Part of a small language model's weights.
Size: 14 layers, width 384, 3 heads of 128, MLP 1024 SwiGLU, 32.7M parameters.
Architecture: RMSNorm after each block, rotary positions, normalized queries and keys.
MLP neurons of a small language model. Each row is named by its layer, matrix (gate and up: input weights) and neuron, and shows model dimensions 0-127. Each number is 500 + 25 x the weight over its row's rms, rounded and kept within 0 to 999. Numbers have three digits each. A neuron's up and down rows have the sign that makes its largest values positive.
A block is one neuron, or neurons of one layer that tend to fire together. After each block is what it responds to, as a language model described it from the Wikipedia text at the highest values.

L8.gate91:573490511506528521492490501524541439515545475533512511474491479506503477525537532533468490527504474513482445495457538554488495516514471475499530447481500501502530493472519519495483512498523491457503493484535505527512534522545484511526491527535513501531477495510495485524533518504504536509488475527511481485499482488474494510518499514488484495506499487524497490449477557491529517465520
L8.up91:508525515462491503445477473517501481523473476482552509462476505487476541544539493517517460533479481516514521498473526513477492520520474497491495450499493505471509502479473536500531519487536517510519491505508498491528531511492496470498484530470514515454485515502460460507505524535495491516500542488506502452466553497502467471527512506494467472522465512500521447490518514470538464525511
L8.gate635:517468486480452530464499471520516524474493473499578536477526470490491564490498509498500527503532468518443518509501525564472551510474509500520539455497498507463522528508532491475460495471481517495492513505481484502511479516478479499497506450498473517536451505449513479499476485508488500522489516441544485533493480469458505513537478517496458498457509474488512509542480553456548520495480
L8.up635:494491538515476494470477479553484486484519482527528494472473510459507558482506493508509467501498489455470497477480539498526517506490525474515520503540493485476511542498510531460502538517465525527498542504475466559508489499509506501525509504468493510490491467468488495504512513517525479515492500488558491519473478480479540510494445550533515480459476476490513550523550510453533571464506
Description: Score separator dashes. Dashes and minus signs between numbers in sports scores, records and goal differences in tables, such as 103–92, 5–3, −9; also some "of" tokens.

L3.gate219:517543459511527521531518435525491540541464536538471487484456492481483506501507491506464504495499493490492509461451525539522504501500518483535498496509500509502498524528495428492482553546489489487523522501501531500459503453504505508496508499488525535529488511465517555464456496474465473491478485508495508467527527509505504469531499473482487462540482492473491566545481494543544521496496
L3.up219:510505478551497503528510523504488520457460486519513513482487477494494490524448460512467523501491499487495508498516497455457512458528526480485514520549508555481477480499528465483463548475478497536428489516502504514478444515480516478504556520517483502481493511487515494524472498509474495479495568478461515470489479482555525464497479488467537490511519506532492518535495471497507514511465
L3.gate321:502506497481486498484451451481508590510509518467507533494524474498491491489511488489516543491492547511466515506469510535494471487491489516506474468492520493495500518483499482472480487508516512511508453507506504496513483496472508541519488483502495476457495510504491514489465494471462499421480536524449509463522508546473463488491492494464470476532491492480519475483513486479495500507523
L3.up321:469496497464520540452504500454505516510479481490466485521552489474477481477479447509533494479504490508462505481524500492536460517515528542490478473516489480521498506487512467484525498504523496493524470515516515492525489525497511522508491515494536466459505491545506454481513516476479474495513523544478496465565448510511487520479524507461499493479490499545491497496513536511468525519481
L3.gate371:495489464485516508470474491496505503537500527521555506495520419509508518499588503470494546515542516499523504476475513538509498518469476489562480489462489523465551507485504464500479499542495511479492451485549461478495501508499506500520510507525495476503442516457505486510491510458491505517440496496493475458480497524524494500519481479495496495522503476499474460492478502485525499552499
L3.up371:517525473485513507496508505519520512470530503482478517481538495483465458560505456529476461506424496548465492485528474505467486499513506510485551492499493525517518504519527509499461525464537503483520493524481555527509518517493483470520468526525493521496512511502459501493485509566456541494507507499487484497505518487495520494538497511534497471443488476461477508459528508509517523494537
L3.gate460:507513455478525516499451516509514519535508521459517521496525455556503503531550486503490508516509500498515501453440504560491483515490495448548504459492489508483569484472482521486482528502498520495513496483509500488496520517529511544511513515539520467518487543463507481490477491489491540490432470464459484482526501508515500470479487483495465471499500513456450456466521493477500466546499
L3.up460:455519494476528488513510461522494477481499501457498491516533529454487468535504526514484516517454487495519514528502479504509536469532468539493505482499498502457472481521496475523521465494512503497529490529512442515462515513507487525518505479499500482539504502484468530524488552522510495479509521516550476582468525477526523545509484469485507482481486487479494574498466503512513507479487
L3.gate706:527494483513508499520458514529475526523515529480518504495494466515509510494534497479457491497488468515504473477487517552516515470526518486520531509492489525490529499510519459510483552503474486514475507507497476497483480523467511536510515492505519505521501534489499525547491450521497486457453483469473493422508496497515475450490489524527500514546493507479486527525503447518508462484515
L3.up706:474494475519495545523580528482498514477483492528453497499535446499434546524492513494502492520439437506489518479499493530540497504553522499503528508490497507492544457520522464461512524445534519463474511478531486459483473460514511487507518509523511507513498525518536504489472454523482513546510503477525478496539474502538506484482520525503518436505446530532497484501473463516464455518499
L3.gate738:482502440504523476464463536539467507496506518507522479545523464540462516490568507497483499511502514518501482469461485549503487495494517485506540466467492542492558492491491485484450544538475532514497486485471484508509486512517486510551506524540530462491465542431484512514491495493487514481452517521497460469509475492535525491519482495496469477524457490491465491510524494528517479529519
L3.up738:521554495498498496489490463521480496494525513469512488467502500506538532515484503532472499531484473516474501486521518502471515483459471532505457532486533514512459498514524495520479471520541499496473502509503541490473583495447521525517510459498511519508518489523483518483477511526498485526494502499494496534496517516500464484524525476556470526485498517482519530444514504514517542461489
L3.gate741:484489487519475494478491476467452492491476556495471523526472468495479510488524508462534543497520539511482510501513534534507451518492497492500523507493506539482502514502504467496512530515465486462452506442545498474483517478469536541499535486487519536531501490481491514486496491484474514470470487517511481510480482509491511482527493491498497492514483525491435490510498528486489480517495
L3.up741:484510485482497536500507493503505570534519493507443529524501473544508493497492468519492497497518490476457448534503477542500498504460493521479491503508540490485523496519487505530485502528511506493514479500485492457502509506459492486492521510502557501507495520484498459459502469511500482534503525514480497504496505521488483457487482451530417483488500498505512459505509496524501453495502
L3.gate790:541537479488508483519473455522533555517486503485529541509504481535509525509521498511553510517519548495459478495472537560529446532504446491516498467504512479487523515505503476500475474507511483488495450495474560438500508534501534538488514493517527454511490533483490518480473515492456478441469505470487495476513480528499494480518515490479483485525478498429490489479528534526495499460469
L3.up790:500516495515512455498490494508532517503466490508490491571526509512507542501473466491522481496532532478484503532492508489517483482546473481483495483525477492519487510510468506475514490462495492546447483497464528510527462482500546528492506518514498517490524495516546503510523539533503481446515492507520523505526451513481497531489524535477521429483542523524504507529533489515465534474492
Description: Word-start after noun phrase. Opening piece of the word right after a noun or adjective phrase: auxiliaries "was"/"were" after a subject, or fragments like "ret", "fl", "sw" (retains, flaw, sword).

L8.gate218:510546484505513470467468527522430537487479511488480499519530478520477494524537479479508554522468503522486526498474507449537461500494528518530527474467502471522482450466514528500486508477495545528535502508485448533448493489523512498484490513481519489497497490547477482526460572488464512528466468495499487512484500477506505490496501495531565534503522488543503528493527520511509498444498
L8.up218:492469525512496517538486468511489501475545494457531482512554480538539483564477477511526487482480500500508467497500492521509478493524507535506552481499503537524525504461531493492432502508448547501487532510422488484484482550502497521503482486543499500518505505532510519510503512521513492515490496469517459486533483494468523516520527521462498501476502501510523532524547485462511500470570
L8.gate228:485505488537462469538483512539489497487536493522441515531518468514477527523488472513511546550462516489483521469507511550507485500489492505534498540482500466472490501500505523492528504493500496511477499469461482525500488488518540533515500506499461504523486502470512508540501553531487509508464499512488524544513491470552491509506537507502489554485493532535541521547511444482504516512531
L8.up228:520503495506508477472445491526477535466484490534516497507497466544525533515506459519505518490494496469494489548484521472462491474490485519506484501487480459465478496486518523491527518492460493521471451485448480497522490458489538528491501452539492492520502522466489524515509516485556477511475512511469517515484516436529488532502495527537466494509490477497526464527541493491487492538524
Description: Mid-word fragments. Word-internal pieces inside names and compounds (shutt in shuttle, ie in Believe, pit in pitcher), plus coordinate seconds and a few motion verbs.

L10.gate44:520495531485474503563476478519514499497470546508514509472486478514522513526494512520535517475555476523497503500495505523483478525512522509520535502488504552484501539485506523520498478502520506504501492468506469513469492500555522500495524472495413467510474497518474490482524486497443487535492532475543455519484475511432505512487457468518524481506453543529491528542430517506552434472489
L10.up44:554465488450475501498520555498490498503549508525496485484456485541556509474511498486499500478488451502522502508520486498490502497517539501502511464505486519464521450505519494460461461539549492497501537504481514492479483469476506485486492502509502493514471486537486506486476494473514502524495508470516476510485453504514526510486490502497484494484494505517531515486502511462519482513543
L10.gate68:501480510482501476570487487519540497503508530509503489488477486473491547497505534512533516512499489473508504492462537551528446540489465542513516512493511459505531535470409494486508495547484521484504527479473486505519524488517512521522491511518521517526476516472452517486524492478508501559486497501502501490522488504507469495519516497473506510515459542500449540463484494512523469463473
L10.up68:516478509476463458542490449536550513510486469498517497501485489487491525522480540527508500514521496492509498507466502508450513510502462511520531534523507479478536524469434488492476478530471513486514492497492486464515478504528501511492514473500484482511490499454516497463513473516505507509492500528472537477490466528487420519500483512479473538503456502501459566504489492474520502485487
L10.gate74:530497513446494499526565470502530450488490519478484502493480538505505521506506510493488496544514445533446475445488500536516488536499558523500456507500488492488528487521516524491497511506512525505527501510445507547473499490489461465530495496536517495502489487502502518462527476478483516525498507555511494507481482540484497527514546527510460513516489474479542470519462527466542493515531
L10.up74:490469539482489483511509521451529470514469493508510550488513489472582499509520542515485486543517494536475441464502477532513480513495560478498485511504482500511524482508476525497519486474496537523560563467477483536485472508514492467529505535524505444484497481496540533486523505514494499520501487531469520463490530480507504506522502531497489531513470492522512488523530490477534472497494
L10.gate439:503476488497502521473491447550489450470486499471509509485474479487501503568534493509519506510520462519483517493495513524524495483476522502521521485497488503493480496493535526497495501470530495460558501516471520547496522466443488479526519436491482465472481515477543545460503522470477470503488476523514477552484493516486492458535494512499483492514462494468484489524482529474541453495468
L10.up439:499522497558454489513469491491528473478492499476461471536462431469491517537449522564472503490522480512469514482487524528518504486523494475505545493528483508567491508508467519474496515538491501455491494472529494528488523497472490462549484499504486543494487494491563550458462504516491477515499494533529493519471495509483506450513472486504482512523501490530489503527516548498522470495474
Description: Hyphens and dashes. Hyphens and en dashes inside compounds or number ranges, strongest between numbers in sports scores and records (3-1, 8-18-4, 2020–21).

L10.gate299:504478506521481528468503456483522522524515537528476531442506467492520518487513548505495519505487509489451510475484513491500509527466505507534467495518503493502516522547511523551472523515505489512482489502474523485521492516479523496507495483502548535541532495479526440506483497514499488507466493489514477472480548426520483498502515524514467463498475474511456523507412529516515484512483
L10.up299:519541511522519484511504513488529551509528506522515498487454473482501488465534535472493494485483544480525489475531496551541503487488524455493477483504540466537468480512482471534496496543500512515524510543514496516533479543512481515497518462480537454521516518491502534517476459463494503477490535478481499491512474481509478527493493479471503492505558459494498496462518490494509506489481
L10.gate364:472465533486484517507492490536527529455504528514526516478511497497484493472511491488493534526468535518493491483484495542511463522499434497512505463512502540489503514517534466540483557512513514471479548489499493501486509496472490509501506464533553510491506541497513503480485501543487500518476513470516472504492502507492499521540527462447506457480486474515508534456514463522495481487480
L10.up364:472500537479473516493500502540463535482505503531520529480475492463460509486491494485490518508483513510489523467511512541531481532543474484500533504543496539490479514506504489476471569532477542536475494513503472491508498506484493495486499504548555484541521484458495483502487475551500502543488505460498437488501517501484484546502526509517481478476519457543500526504526492497492514516457
L10.gate618:440486533453532554523464542508506535522478533539516508527496483516497520477544524471489555478484475495481486490485487539505469540485533516521485524486488469502521489476503492505471499480471509500487487493490529503512530420426494474528511492523498493522511488504509509495458498447502510487484498521464492474481473550520494485535517517540473488517507470523494493488488501533503470492466
L10.up618:460476538521504491464488514500529505479506469501494517515519494469519528532490502500524509499524482517497528506495490496495437539476471480490481459496501507500529503495507479502514451468470494466568510489537501467488492488483512455494463448487513489553495499500471466523507507476491513540495499538510551498510490501536524513498488502473484485546449476550505508563503499478508467503522
L10.gate718:488513520536511504506493481543528533511467502509573534503492487482526522482520491529509520509465496483449538507507444538491503533527461517522540540503510489487578533488485493517459531539493543479515533522475479472446469493480520491526519497494532513529489528483509506497474469506502506503468481474525500493492477506467464507522540475519537494517490497507507481476517522520509498460529
L10.up718:504513492539460506461503513556511517520483463502560505491505465451544540483502497538487490492500521530487552531537487536490524500501516470490555535544512528507509484499521512469509542507492509490530518524488511460479460499492495517473504506485555542534501477458492463462492474516513523481509447481515521487530521524489504461467531456502495527520542483536535457440513507521447508534520
Description: Incomplete word-start fragments. Opening subword pieces of longer words that need a suffix to finish, such as Ind (-ex, -ies, -ia), categ, dem, ac, Histor, rif.

L3.gate125:524530485514509510493488490477486493505484519515513505480549480520499508487523520508521519500491511511512522531506476534555477506455492494524519488492495500476526512505489501471445502471462502491502490491505467470505497523483521477523522509533473516489501501466465539543434526507494517488473495522473482421556506473518501467520459506501512482545484483453491523500476518514498511501480
L3.up125:483529535521522502471534487521478502488497514535469506487521516507517529447484515509520522481450512514518533541498486496544466496488479496499485503495494493496498523481475520504499480478469478534520520492486489476566536495494507491512523488514481530508510458516497533549492516542529462478500501520485521414531479481483473535503499490493531509529470461466501486513477522500482530460471
L3.gate220:515499477520534461537474548529490505509487531488486535525502478500483440509523516496515492496466498502528532476491476554475497511474467515531534481523484497482509418474533492474469547517510534473540475540499467505524519525502477501515522503542504479528518516475521489512451497504468513497465459529478456500523523512488504485500481469530490501567487490461492522494481467520517480471504
L3.up220:478445500508512455487463529569500509505541541494487521512501524472520492484500445466536493469454514465496526524485492514436495449496496486486507507523517480537471456459532526489467541502523482527535499509467487516538547496497493509483535495533518483557531485530480518497519544479511493492500518539460500504466475560482467514494514513522472514523503516492543515472513469520505527490514
L3.gate360:492491471481545504504446502512484465507506551458483510523511440537499506525550513495513477523491502525494494495462491529500506503498489486520533500446482515481534466503504487488444504530483484487484491487456507509488508514505523518543521498521523472524462518460515543515497496525497545504458487541502472480485463508512514482537474509562493467513467503480482507490479495467531506544515
L3.up360:487497509473504525470547518523517506506552477514528520461512505462478508496499504568476503543496496510448504477489512507510494466526577509508479467465500531475508498521502468466484554478531479475514501465531519515515525470514460505516480488492462499514483532495478475500487505494522437511496485514461536529506495488507500494499508500486471492495468473524516481513486523493500490500498
L3.gate410:477528480528517518481519493490488505484510519476546471500508504540460524492546479525484488588514481519543525475460443504525501556494493526499494506482445536496514483492554494519475482508518539457490474512465505487530518486478475476499493490489464500522507511464499521512489497537476481484474504486504483555534494513477504488558532459489527505461472497447513528525525579454512493496540
L3.up410:498513497515511446501497500480519535485525503487497528489470512490511543520508509518462487520472463494509518551499474504497500491502486494507503508507489529479503504474461537463521484490499446511505470530489468501487513512491521492496466486482499540489523504489459508523523500534465466502481521566514518491460468509535488547489524511493506462468529489500539490497542463481495546546547
L3.gate524:463514514484500551480490492516483476507479504530506476536510461512472479492506481463512496467494496517460492449506496507484456527486500521490497495457501521512534512483512470522522515512499540483554450506533497528487525521481539511511509532506485483428479493486526512494479513500511521503497522498498495484552498510526543477533504493478511513477476467503470509472453462507502489557529
L3.up524:488501528564507470477480496515476454524547522503497470512491486446518488461519504516494507496479501456473514494462480486463497469559500514463510513530469502507471482431465503453516495500462489505459482484484501526490542466513519525488453530533538541498534480496549486512508540495495545492504477521516531506471494511514511520527528552481502510466518511484502481497526487488479550498518
L3.gate720:526537474484531491460466504517476481506505522494481501515538470505476511504529500484501492540518528496525502463484508541489496513503494500542531486480511511476525477482529485516473513534473522464495471513466496480518523527514506539504532541519510497465486538443521489515467521511480511492445484479481483412495490478493485495519504460513517508496495460475453480500498522498518481476520
L3.up720:483475475520504551501527525478497552504490493531522520466529460514489507535536484528503528517489443525432544504515478522528480512521495512507511481462475516504527493533528487446471523532537532483495484487484507512482471494459498463542463505530486465544465524497520516454468466499483486529491503495470488544519456514508542469523483518469454469501466498487535523531501501482505524559499
L3.gate751:504473468493504521485499508461485490562491505520430497511502481522491518501493516517536497483474468533501538519490498497452494514542518528508516506490476558445515510507527471486478485499535522468524456476442516519536528495461499487503515470521515508502503500510509520528499519515470507506504502536517445514503493497502523470478471526532479492495463530524454502502477487513527490503534
L3.up751:455523525484491500481527501484511523469457496547503474541532510468511506471499469487505486463505476515485487442515512496503512563526450533486510494514507497554522477467513515483501512496485515501532480500539519469467546504528474495489487512494505524499521491499525488456528517494527514530512498500472507456499499541568511496489522498494496536481485519520512473483508485513499509531489
L3.gate952:487525451503528485549505475556481519510503535509456494499517506475475484518537503492535515495479495508545502500471502522466492544496516494507549498488481533504505523461441504486498523512462491482516467497463500507522502512532458536527556533513526437436479498490510510524483484529498575478481474493537459465518513486516513499483479487524559510530503465486445507528482525495534518516534
L3.up952:477537480489502508521474449516484493503517526505458451507518498502524470497515521481518505464478517501518491485495517509518477497486507549503524482483502496476465495449492476500529505491491490468526463517515476525503508533530483517536514539514482487478478493524501452501482520494509578508493512534527465489519563482541495469492479502468558498507499522492478511472472530496519469508514
Description: Word-middle fragments; sacrifice, provide. Middle sub-word pieces of longer words, strongest on rif in sacrifice, plus provide/providing, and fragments like depos-it, j-urisd-iction, dep-rec-ated.

L10.gate37:523495476498522534510509485497504461518506515499492507515513511492534543483521496478529510474502534561452496482496529506513526471503486532510526555508524510485496484515471521461462520491504489505503508525487489489471491529514556459505525489555464525512488529532520482544483511529498520472484547495489453479472511510512492490493484468517522492465534533526515461454525490510504495480557
L10.up37:493491498512486473510495538492486505498459480468437489463513567518501488503498491467527519507514465447510464506470478514531493510492493492481506447505504487511483502529479504471499524519498450446526515519489464523508444543522524480506467516394561491466521492528506534482532485531524471447517509514512509507508493484538524491475465480504507515547525499518480498516483551482489482472490
L10.gate239:483481499521507493477487455515524453509499478482432504460494532527469495519460480470519496532527547502495507463416531512477476485533458495505506478518545523459520542475519489474472495520518495503496484514480518498521490488448513496517480528469479493472541477518494503496503526503488491531491525510497518494496516499530511517514469526487512546425524494497542496527483484512469527502536
L10.up239:509471492508514523491488496505531484528496485464509499490488464495505458488512521514506499490502547521502450501516521523500491507492484496472539494457518527477510466506487485520454504490470519465479517448518503523520513446447540502471492480519485499536461479502516483476485480472500455510507523481489508531504487495463495512511504468471486476463510474479486513500454555519490480497404
L10.gate397:549512541538489454512529477470504476496480489469499512531499494501508515513489502524509507509498520465488500481469497530544469521506499496499523468515524504501468466439465503490459495514468494460553538479460521475534471481453539535472478471470564459491507509513449524483481530488465517481487524514486516475486497482459505480523498509471485497481487540482479495516486532479482493459513
L10.up397:508501487483529513494478477477517501461453496484508527500497517502502514560498443484520500507510538513513535478464471500486471490452496505517475468481550507487497467528506504479482491508499477521499489571475493492504476506521508490533532505494569508436469492530552562542498535531512507488490541493468515492499511481482509487478519519533512527475505549481513512529500498485496517485542
L10.gate953:495502547520485468519522461540516487524494500485492503471481493521502549513515510516532538533541517479469472457487497520510479530528464489483483452528495434478519509452506511478502465499455486476552509491503526452518525490447481514518466494473519488455495523513486506499478529488447528511496541477455517540512517488484534501528503509494495523484505489484474461508491518502496497480505
L10.up953:508467525491499530501484532538512458460492497534532506492503521526501510488509484462498475536540488553501499488442507507506539460490474486485504474475514500504504497528521470516499481511453516516533528537487530506525505481521513543533522502467530541509466471502504519478552487540579532499507508419496488517510498520502509456463506513495565489563491525474528519496492504481484451506524
Description: Main verb after subject. Forms of "be" (is, was, are, were, being) and a few other verbs right after a subject noun or pronoun, e.g. "It is", "They were".

L3.gate58:476488492510508480503501532476509467520539525483486475527496450517477524508516534520503463569474474507518523476496471515527479513509510461513511487486452538489509458477458457453464523491453536464488505529467527486513517508507499497545494503496469474460455505484482497511464524517480503504473497534523462528536476468501523471511487467487502482509457505510505503517493513463505509501521
L3.up58:505461532508517472491522534493471458535517516468495499519497498504503497512502519493533459557465494482548532471495483479525493529496499513499514491504468495513497451481488478460514497480504512510472541519473506540538494494562470460531487473489475474466457477510473518524494542501504477510504487515528490495514456467474512534450510445496507511508478505506467511507533501485482550501532
L3.gate210:461463508512517516536504488552478512508529509506463505495536458485489492508519498510516513478526497514468489449499485500490485507507478540524489520463499518498574492524494483529496518527504473464502494517482487525525501499481484521506506496554471524484479503480491484529514511479505532463493477522460486483464506516509489491527450511536538508506488528451451484556483491526518500489547
L3.up210:490460523468532533539481495502493506506518479493469453504519482503480475493535496545533517493567456498506485448513477501484537530510477517524520505500535508511533494475526457527516492493487494460510472559464517502504527532542459511501470473558478491479463513507540464509500473473502504457501482502466469495528528498501475522476456478508523502551501517497498468544533513506521534461508
L3.gate768:489482524498512487496519531540492484560528519497506526471542474475472486471542535471526524491520508561489507506484488549476475475495518458502484498451478526500496509527508493519493525532490548496510490483498484506493518516505464484518556549511484498524494525494533515483542498488477476478485490499474472496489455464470546481470460544491461531528429512523507460513452514497511469523495
L3.up768:454497493460528458544536479558475504529512477529478518487499520545512471495523505482513511507519492542489564493457447554527466460484505525536457464506509539495508495510492533504477477519537512486512485500501477475523487522513483486521536492560502476510516527503478501533527503546446521484502466460482440511487492455508511522501498485471515536494465483495494477506514554469541485498493
L3.gate814:535527495494498503506499497518509490510506524496512547493513478465479499513565478490495491528481471510436499476467487504511476494493526535513517485447475519490523480535499493488478559498529528506504493467482506531506534496544536492499531525542467536531513503477491468513483512489497496512505497515492493428497504492475522471532492493577479468476444479473528515505473515487527507522557
L3.up814:529457526550508468505501476509517451529539473484473499484494520507528479477535501533513490477475503503488502507447501487536492475510490490490485473473514514503477494502494521510534503506518541512523513494511508519495509502542485495482467481460486524493516501532482495549510499494482481498518501509517526436457503489491535525502479501483504545479499489464506484474552527493521496499534
L3.gate903:462491485444475496500470528502475450530554526441495479519467488510474532503490528465521482537515452513453507452474506521475488517509515509491503492478464538524544466495521422482480508552472524516479513491484540481500500509507507510490528513555544471519510515466545543502490502546478508487497466451486457502549469535466505452523493522507463519514485499473500476473502517510507473512527
L3.up903:502524480496519537454532437471441478467478461496471499472519495489459474502524525519494511498507492496513532535484455489511477547488488504523515510504529542442506495508512517526516517539493490512470510471458472564484445563496498496535496522482478531501514502488518498467497513510452486491504451480502482524506518450522561481511522484501508535472491534524518513537501499508532497476465
L3.gate922:501511458463516529496475490497527512508505492504489493478521422570504475499543528502541535544474524501498519459462496533534518510518506472500531486464514517486596496450518466513472513515475530449521467511461498523494504511504488497524528517519499503515464541445519494475479488490478498470475493497468495493532486492494494484552479490482477482488468486481517493483522516483515501564482
L3.up922:528489494482489530515510507511485491501503502509493511473477484521496513447499518447506487424549470493497472501522446504556510507479536444459464456499516532518544524493507496481495522524530511514531534495483473487549503517510524474490513503430495520475494535540525535481535477510489465515515473464484506430564464470489471496512522507500506509545461492500532483491500494495494489530501
L3.gate1008:516479502485485499476467499502441463515467535507519495528497467514502490498527516515533479549544502497529484443472520506502563577500497464480529513477491518513538485465506474525487503514483503497496464505519496523508522496544547524484520482500470501463499505443533488540510463515494500418500474518510483502492500525488488501495532499519499517489491538482496490506512477486538467475522
L3.up1008:443485472526469492519444478467460489451481537490465485512468468532508504509524536483504462521486498539506484534478499495511517498513465494486514501482503491503518434489475473482501503508467517520493482516475467563521478506505505493497542477483487460470495486488480494518510494531492521488479506482520497520486474494464461475492507517474542515492500521492480515517524509499512523549498
L3.gate1014:494448498483491532508478525562497524515540493482533520501500479438487504492489514526520500509503480520456462526510459518503527522496524471498501474472493506485495483562536489507484516536508570501543517507475455551484496506494490479506486537478478495490492509508469489491481470493473485499509485558418469512528557458479497504525442515514504493493478493514489485581502469490520528490506
L3.up1014:472497490492512511508486427534472489519495491474488555472508476501433522547500523520518481527545504502466543478511485490541542515489525483480483497451488499507520508537540522525496519560511527520487512498480476529543504487418457435512478487450496502504491478503515485541501550531472482522507511553503482494495509457489522494496527531485467463449526467548505509546514505482541524503552
Description: Score en dashes. En dash between two numbers in sports results tables and game logs (1–3, 2–2, 0–1); weaker, scattered hits on mid-word pieces such as Gu-ang-zhou and Phil-h-armonic.

L8.gate1:518518511542459490512483508470536499510480468536496491486513496496437505491506486487484508497530506517473517435499524504520503499552514514514511499514490516501546490509497488487436489494476492496491482505436532451501472492549529525495502521503495513518488569498447538479492518494469490488490519522490478539554482490495491479500467498526553580467538469486475502513513528505495521521511
L8.up1:478493505474501539465502483521494533507509472481491541486512448494483460487508515496518495507508506487453519480481497527499474521516559446491461502465539498489573492493563498495468558505512501480519522472519515512501521478455501475508492486461540508566477513531560515486518491510482462486497492497490503476515483480425491517517493453486413473520487516533480490567532540506492496593478
L8.gate414:502488543493498502504470496525505497521487478495477544504511476507492457496463507512516511536478515544469461496472490535449461498498472545516523472487513485497502505506501500506442540487510461501515441526460527513508488501515511544541479550491511489494505529502515497488494488509465475475479510545510528548524523489479538520507476526494507498502507488500484480520527517509494503520482
L8.up414:525555525492499564530486475486514559512504516520539482523480469520526509482480541516502519486536523486508509511490487533492509512484504496490565528506494450462566508468476493505476517479520437478504457467445509492512512506471562523483483521530476509503504535515482472479515501521521497484501509489535498491530469525483493525455497483464512514510503545473447512484498498489496486520536
Description: Copula after subject phrase. Forms of be (was, are, were, is, be) and similar verbs or adverbs right after a long noun-phrase subject, often starting a passive, e.g. the capacity was reduced, can be reversed.